Weights of a small GPT-style language model, trained from scratch on English Wikipedia.
Architecture: RMSNorm before each block, rotary positions, no biases in attention or MLP, tied embeddings, normalized queries and keys.
Training: a variant of Muon for these matrices, 1076M tokens, 4280 steps.
MLP neurons of a small language model. Each row is named by its layer, matrix (down: output weights) and neuron, and shows model dimensions 112-239. Each number is 500 + 25 x the weight over its row's rms, rounded and kept within 0 to 999. Numbers have three digits each. A neuron's up and down rows have the sign that makes its largest values positive.
After each neuron's rows, "fires before" lists the tokens most often just after its 100 highest values on Wikipedia text that the model never trained on; "raises" lists the tokens whose logits its output raises most directly, leaving later layers aside. A number after a token or word is its count.

L9.down761:489498522473477539511493518475521495485517464474472514528498501531463509529511438489475463513508485464499493459521531509544439456501493484509450451463508508528425478508495492509507522490514461541477496494516498483448466512488498474485487490514496489507492475507484489452459502455511496502524476449524499487503496481496532505515487549493532520475508480491496495446518495498489495494445
fires before: " " 54, " the" 5, "0" 5
raises: " November", " April", " September", " October", " February"

L12.down1072:477477508492499506524503480483483532446489437472495535501491533514441455510478499504474521545509480493520485503505478475518528528533480460487512510495461495513526528508480486495504556474499479498524500498501498488495573476465465535473550540513489542519498491483459536466508486504470510516518498432525505495502502514501489473499462493473506493457527500485500492505467485512475492443486
fires before: "," 59
raises: ",", "\",", ".,", " ,", "ir"

L10.down856:498520479474507468465496539484524481469505484552487443504500479449491489488560511483472527490509522527512463495461484528508479466514519519522517505457522488510490522518474499438514532514493504560502491539485465492478490487501445446524475538474477465424494572496511482506505506494511482477535500513506472534498437505502507480493458466539476473527506472456522478504506527492490463515529
fires before: " The" 24, " In" 9, " It" 8, " She" 6, " On" 4
raises: " There", " However", " They", " While", " These"

L9.down10:510487501488474517506444489498506490518535513512469489482523543498476524534484485497509526481484493510487503527552506520438496494516492505511556516475491487513477486501474476494489525482513464484489508468476499526548540506461496501506499504468506475455523508451499505462448524479454514525486501495520508481487525508496506493504481494489520504472484516513478479495461501521496518494527
fires before: " of" 33, " well" 17, " a" 9, " the" 5
raises: " of", " Of", " well", "ide", "ym"

L9.down332:505530499490457459494542499482551496458503524529468459514482503461501501497543539510478500521500490509501470497468489524515472479512512513518530503471546485515506537493525518511528526454499515558518482551489487456458466505536471488502512508487504489429526535523481474506524524465545494510513493520501483505477459529517464485519465464580473501482473474482502466486511536503477515486546
fires before: " The" 15, " He" 12, " In" 12, " It" 7, " After" 4
raises: " They", " Their", " When", " After", " The"

L12.down396:494505490539476502506476506466525485489476550518495464485476513493449482483535518473490470481500501509481495537528513505500527470516494527504504510503475511490504500506471471470519506465506452525562517493500512500488480523451520464481508522501477461491514484515481491494517516489458546479524507447531539480504554436549496544425543485478543490510485484532515476483485502539507510524473
fires before: " " 32, " of" 20, " a" 4
raises: " about", " ", " of", " median", " approximately"

L5.down567:490517507469484508499491504490505470474493509532478491516527513482507526496547509550463544523484506481519477548467480538506526468496522508530502517493475458508513516518469537488481524474514497522536442493468481492469484475528485501539514524484508488463491523511532397508509518462526512481479493562503489493490484511506452523507461504590538470509487481489476484514470515499508475526522
fires before: " The" 24, " It" 11, " He" 10, " In" 5
raises: " There", " This", " These", " The", " They"

L4.down1162:495509497506443494492480499509523467496504509590470521555486521446477487494521507517463576500483478477558451554506494519508541502525503526517512507460544476511496510520479496497520504485505549505485482521517475510455485525509499513543467528494500475498497507501535475513515531504525503548481471516539496492484491508550467495500467485549477500509486434525507489522469545501433499529528
fires before: " The" 17, " It" 15, " He" 12, " In" 6, " This" 5
raises: " This", " They", " These", "'\n\n", " With"